MLP neurons of a small language model. Each row is named by its layer, matrix (gate and up: input weights) and neuron, and shows model dimensions 0-191. Each number is 500 + 50 x the weight over its row's rms, rounded and kept within 0 to 999. Numbers have three digits each. A neuron's up and down rows have the sign that makes its largest values positive.
After each neuron's rows, "fires after" lists the tokens most often just before its 100 highest values on Wikipedia text that the model never trained on.

L5.gate765:473494519438517531506533522424435476385452524554480477427539482526537500387615475407595523441529539504512494506456637593548479464482490553498484450538552508488515559471534503531411436451516560484588470509531511568459605456580538512467435492544556436491507493346530552509559516506520522431502464486533415519503528424490422519455504491550516522402424507526558535485529476522461539539533480590455510417546471521551537528480529417465361519472531510504455535410497582508476497504436565441478527461480485462533455512578529496553579459502571500564462484472464513541484591617457402568
L5.up765:443581534488425488485500469438503378530532425535448555438442467452444486398490633470543406422568460471533458422535502577486562547525426467542485466490412538514395548469568445583528552480467485549532530451356464465599447557461509472418508513473408581437594541545576530543537471418493500524510428492511483560561495458543451492415519480512459461509449529484496515605541498481522491512522437499514458464416557428463554494458497494465494434416507533430496501451548505511462556482498455421497419465439475518454485483486481484586464544517537544409551453453432433508527441533424522488
fires after: " on", "n", "e", "i", " an", " or"

L4.gate464:484440552539498527501444538521517474586556501505445551496501450504458519464596533551494500470531468560470512427528540565430437450560503492551443485415510604435549547549566539523434426451625414421558546528492546570490620473450585495598487467535557515427551476463489497493496566487476503576516510420479505585512502467427423635550575433582506433448494583464463448547448439528437446460479442466500432585494527508504517507550488520557566487453549478445512512464499473517538525537437534458459419470584462533573521465531450470595485497459540517544388502547462501518558490494513378426
L4.up464:474445579585466553338483564556487538553505533516520493507506537577431522411598539472543467532488535479423512538535594532387531449582560496463497475435434641492563490413536523563487491498584495486496443480442425486504466477444545551565483497393547521469575575555480538468491595480490479502428517483509430521488509425426507450473495443481490494390465544525447464623464501532382431505492486369425471554497529486522450484414477512472531453512510553485571487456540460459534492494559543479516525468504480537560560453570534464543436442533596470487510526498525422518481521506415460531
fires after: " Un", "n", " an", "end", " in", " the"

L6.gate903:497491590493531558448483569512504456578447538549574488533495479553434498444595525565394562433525521494563502494458396548574504534494494544476475409450407475526525447525496504474505564569504531488577511583596529481524501492461532522523549476588516582417553518456399508550473533498504590473432566501441557499570507599475654513491581489445511576505436493548511474509569523460559436560495563590523493535435520530584493515462426489480471604506425448466421489462460556494582513506486509532496491488487531541462476532514554406426429532442533410488515569487459478555415502419555426490
L6.up903:482441459499600434522500470559463483550396490446558426430437482512516618515475519464481534596470518533528528479435526467498542577577544496530503483435449454440530523524572520560557554557551529467560484471579539467516561481435511622488490537447410449485489466406509604543567517546493475580467497494485525569558437433578550570461437530517445504570461491509485454531623497507595476536541530522578506448527490470461573572467432477579462462460415481505465511493529445489504406477580497508533550498461638508407474531523565556537596509484487462484481555477494493562490466375531420466
fires after: "un", "u", "a", " ", "en", "e"

L3.gate913:538453433497477527488557579503432361548581414442479475546411518525542463492541498530468505494519490501517473576519467490510444419546450504581491482516591427465611494411433413579453483557541482354572534494478549522582420583494531510508444506432456569546474505497526529389449545472462530545527526473549553529452610479455566600419544483452561490536490504531541532482437444553494399510480549510565498578488542490530529466420445520453531513514498419416451511536531522578469487558430506431507474527524537435571566561569534438535515494463463512491549533502507528538449550470452388531
L3.up913:515476490495416526509516622541518427504551443453469510569392438461537471445561434591505452518582548477517465514541493494515476434514463585492454481513531509474549527475489534535488440510435504458555459477479480471566456565440492494502439574403470603558457472539543509424448473435428478579490517536550525516452608424515544597451494497502550461524477523526600456475400400500423429489437510467489508523580504447502543493416393445519500537469554480390548508533540449599504544610464531413524483590477485440564556505507480454509547494496465418484556538551516506601431526529440390520
fires after: " an", " P", " on", " for", " in"

L4.gate139:490525436486499576451521338478435498427496555532426416468581506549525447549467516517480534474495502479451448451479472556393438507497436580481421457431423450570497449468522424457534524514454447510464482588509539497520477535479482427462503448462463500505450578531566487474488471468551508499519458482537608490477544492510571515499462510468584537456577458518537548496439579440591401424476560592527451433535500513454486538425542491490466531524489469626499503454482412538514513617505646556390461470482585519481547512482461444557520454407514482488490463589498537512507518418396510540
L4.up139:546484586530514474463519531509488389484459509489400499521507473440497546581466408583516471528449527608506452519605486474487570499537425544463461613492400505500424384470523499516558511546433504613564489499419545446576555534424469482544511473561473482557454526497576460468467492553462534464550398525541538455546520438435521499498483540404489438597607445573487530551514438554471486452513407433469467435571490508462527539481501506576457480503501507523533472407531487472453507553556468458505423411407473428475539459445490510449438529624601525479564486438533509513440508493463473487
fires after: "and", "i", "ic", "il", "le", "or"

L5.gate162:475430458544414506481417467424522512534525514502437510482493528440561521428505457481503575424474536484478543560537464439519471434445447488429517497466552519519479551495485416509461437446447508535559383421523467466475495454492536462568474435462556509484554518544536424449411453557628471512521383484496436505387559527464599504520451557567467486520493521528527500435480497545583440551480543468568408522534423479525457465461495414476512432524518511420535519659502451506491521455569577485501453543537513415519567523593546493476488441452565420512428485487412563483375577482476529565
L5.up162:452438429542442494522606468420707418537419499509515553459468495451451446462529487512597590508607482526473515456589446511541386506487492410448499552444520511454495537524452525453488525532425475484542537478519516544549446525496513522459513506505538474505535447569583488495465430538532483507460435443523449515416514465518581550420523521501510503420527519451516469563507551553499522564469517510537448405520518542468451424466551443402568434514523462512640488562527433508492499482449532522385468577523520491542573466597521516436473422525478484476474569532464531440491612505570489447
fires after: "ou", "ro", "at", "s", "i"

L5.gate444:471454482398521522462432433425465379359503446514420440454539521460505533502438517512461557539440483571415405488479490348543440583561447518435526477511448508434440563498495558511496420533483510462489582547513550569507547526534609509512473524532503461515520477453406449509552490512491505569498478535571550510516484393465563572536541503461454503397482440534502460645482446520503527477607430508512554466490491449497478511511480524532533494440571477536458505544433325422523480512437455505463516472574446512497487436520431424517490479480475493608504538475456497507491568482475469476
L5.up444:484516505383401539429439439498494461434457551585491514451498552476366510488442405503416568558553572507518529540474535479519488553445496363505496438473563490499492486522480544509531562464538472484449474486432465577449509480547608437512559503505458597475527557500490484471576554568536493591502460552486426478487527590528462569527412526582484487494505474417487454445532437473458515471450487461561449446463532558479464588552560477508578471459463430593521534501503415483423486445494464558519496482495520487508439486563475505579550634467476533403419528424499472619524573559465474511
fires after: " with", "l", "ic", "ou", "at", "it"

L3.gate662:558503421563554488628531499434549524538444447496460493569457420458473482533475503407455542460569542546582549416521396570473462505475455526459494473500462579432529393524567489457478505584480512415492473537607532501396525553504503420470590467492526406486515532461411458549574486529585476563544534451494491518498532498481516464446512437519502527491557478389518541474537558572600499595520482590565538468529496543525467469508517423494513466508534336445497515576541476557589521606538527551532509510498533554398493524490502520462500510546469459498507475520569445487568597485517421513
L3.up662:451490598532594389483475545532526463463441490458577381504554504459482488432438527475476490545499513495536536538426564548480455538453414560441491497547479475530473550460472533482504531434593507551480491458518543493521631513570445513544503470556477531508570498448547432482533519510544528483429482460429463559481466482560566675537522466448501482498498487447528487570524483430474486498584509596587565506421447452481481516498497451559572450489537514564479410409506469477491450603577473439547544454457575472384375463486525499520507498444581577401492549563424474483524480558516549526
fires after: "ou", "o", "e", "u"

L5.gate20:435452407492490487499537594519563495512487507528466477499561475456484435466528529485565480514476449556357507506492460430457467524482487498484453428452494473556481478432564554503531528449453475464477464544492502475481521485535378435546483610534592477542513525576637492413531550499638489508539452557608500448554508542566488455471538461510581525476417500446592512460486446448422506508518477494584491514566503510463656552530505522504466546508462537432394491370517400470493543521439469495604464481457570472485495477521477488425447523481505426434540582525395553543486482514558548476
L5.up20:534411500407465450528485511487500496466488507547578592495511491545481514509493495501477413486451526482488530551475502385468431538498407417487436505474526461637504508475489525415426560511539472496422564463428441403503521610498513463470531497561524492474477602485621485527561528412444521422573532516552432565510452561528470473472439460490511462515501387505534512463505407417447487547525516441410422609599427487532564575498447474521468530442466443549430495424465506455478476527549449498531530538417445532456486465608536565502467466570540614471530439497497472450445493483487464431
fires after: "n", "il", "d"

L10.gate65:542504474504502522466471502532434523515448574515472591518479527512427508557431527468624540473556502524506486580459501518498480518473446454442446516440605524410518498509580516532540482499467474530529588425572386546455530462458551539581478424494565503472499531396491355511394528567479532602494495511569509415613516575476513592480570479541507548430424449468456438523545487548515449542459524521454520467538530514501531542514471494428494544529495373527441522606518470393513482473575462488446401464476466513513476535504510435388542511523464558467482515525642443534553481572526499513
L10.up65:484464484527482463463503465519453496449564498460506514473568431475483469533442560599453509491430426473410529514348536535502491491525411460460552550486496550521557580439522500560570512457500501448521499473557523459509546428493438512453652567535520506445502509442565515485461494525420532521501550461483512523513420502430443531468566458628461502463535505474402420488341510562575488472529580471492486482531437507500485567456506524531541433509539471480612509588467479538442585570445460485458487498455405408506491522475498498565485448498589465470414510532634550550568429559458555531
fires after: " p", "n", "is", "en", " s", " f"

L4.gate578:483556477474565380581454465531455569397541542414556436547531503423560418554465466521516476489583529506523431523523506549464483431498509482456536498524355356522506544584485524497494476459428478513458461546467513523475541454388500455475517520530457408499466441555540546473549508509507524469399462480543452566599591536463527428586493369494529515538501579460452420413532611498565449516494536559498523508503489418471558601519474534532548529531518497562482569412438507504502482512499423536491534444513582512505507407504591469551450462515466453504510442463503485499577589529525523488
L4.up578:522471439432432493573479510452451490459488576549522473495625446499574431571532461503487486455435416573569481498570487530493491444451568529448446531457450441505548564595571548507550559514470480451522464505454570481522594548452493534606570569499480540526513523532496522508530549475549623391458429566544529514454459505448492488569562456459541472468604508452426491511426531466487464483427449540504593440475414489431507550521455501584500534526602533445490593453493444462466411516511506501510450440517562553422572384475520456486488423507525486525545431426527506481605477510492573555
fires after: "et", "ot", "il", "it", "ort", "le"

L5.gate471:429465488515569537470484506529527479472523440454502410517504535464476530484430501393433455445411524598492508456554491566591572542459582508495540469428530424501428624522523498518502487470548376548485492532491497537460538402442448468527548559512536506448573556577536535555528511524521343557513498500552386484457432555554524524462509448504572494519574444476409516509483545536497506545461523502547469512589440541574504500477536461525389595542535544458468555501400534480447486472592450509568561458582502463434483570516462595605529498453425478503509485544454510450402531529482496502
L5.up471:515439497536509463490538514456572565403408512489591480476424620527456490459401455544476421472500555477490476524528488387540493490465520435520479464512498490474534587471565479480430530496496454511436425564393490523488369539490515472523506568542587479478510526553551529503442486504412421494560471526525403550502470530543563528439536547578578522543485376454522467610409437468557453556544619511451502601581472576526441486515479460454445653432558534467497543485485512437506507540524467514482549519528503525462501493519511491591473554466483552475486463581449532535437449423488496537
fires after: "ion", "p", " Ch", "a", "il", "ight"

L4.gate429:459581520513492544539455530433445524474583465527479590518500478425609494492475435508527488517547603498415472613538503447428547482412511468412517457475551526509603445437522608511497547496538570481506494511513391518463558507433454488494488482507487564476612536493527531494498469503507481490523517519483482486503580531580555498528468508403606519429431448543576566531505560427553456532547587400512463507599565537463477586590576508495516615508397584505491539577468507467492413499485488500472473472557484474513493492492560540506548520577540495450514488543615455513446534546504642522
L4.up429:423480559486454490574463569509521478489474578507496492525537465462508469562544513489547542499525579519492563566453489500596553472557440425432522480441512519527640528438543541566559527507503491530495493545536513521587512398495466492623561413491569578510497480472526433461468436470462446531444483531515396459530508465457501382498544503482617493429488392559520448507460491544602455599602517393519564522528500405468562499480531536489520527524534533491439461552420462467479436514432571609498472426447435559551471557509448549456491553503490494510517494535617449436561501404489537483
fires after: "n", "l", "en", "e", "s", "ec"

L3.gate638:559514483559452501436519491446476458496521532459555474532554394501492495504547489466439519462461534540431509523417437488414512495489540634481459564459392475515474557597571495449519527497491501538452460474571450448502438448507522471437535508457515540591521496513505579565491476447558509476485421511530563542521510444408541509561533449448613545474567514508484512481485516462449507446551446612457363513538526485523496520474504511522395604528458551455480531457481449544453502508493450449461420461461455439548648519512509536486397571554387479506559526423518564420404551465443429410
L3.up638:551431416497467473535484470530458507518505462579511499519464496496448457484495383596576526503558426520542498495578546492593522392390443509462470603495450476496493502542534574500574506433566425483554552481420517457618465469545415542462411487497563535503601518570579486421510471546483530446548514547525520560578472470374482599534570482470586496519455414417493553538431439510547453480442437443543393450497474497517552501527511487455482514562555523489450509533477521473470506440539578453539512475388463476518394556490544468478498521565522412595536502489500484468559534493471521566
fires after: "en", "il", "or", "c", "er"

L5.gate357:555461499576530496446447539509476501339486554521544550461537607508417487385500492418461518478518531452505521447477420501504459523457475427394539502529516640537606467518439488527492427442480573451488409530525465442499529528561512525544470495464512483481484462436473523505616468597530563516519418498596450538481612457586515492496498508523471516429559471506522421488453417515520482511622472486481423426488530517594539510549533514566510471503561392482513503519437391487400521552564506426503507438502559448429568467512502494418464520580577495504538487487496503569482544557516501479
L5.up357:438522489491503493503448464459448484423466528547536507460411416372497532513514412435510503470503497431476541517488465537433523561460496470540501537445455477543474516482498455546555512520460554491525513532480473467504454526425493462553489492500508540471475499554415555560554581605516502499481424462472477664438536557477448615583421549429499543476582429464582492569407530514554536535525404455529493425407398563456492521545579392460513492598517573509598434478482405465401477469461496468419434529548543526468541478525449494440425544514485542473600538474494451520565528562511483525
fires after: "at", "u", "ou", "a"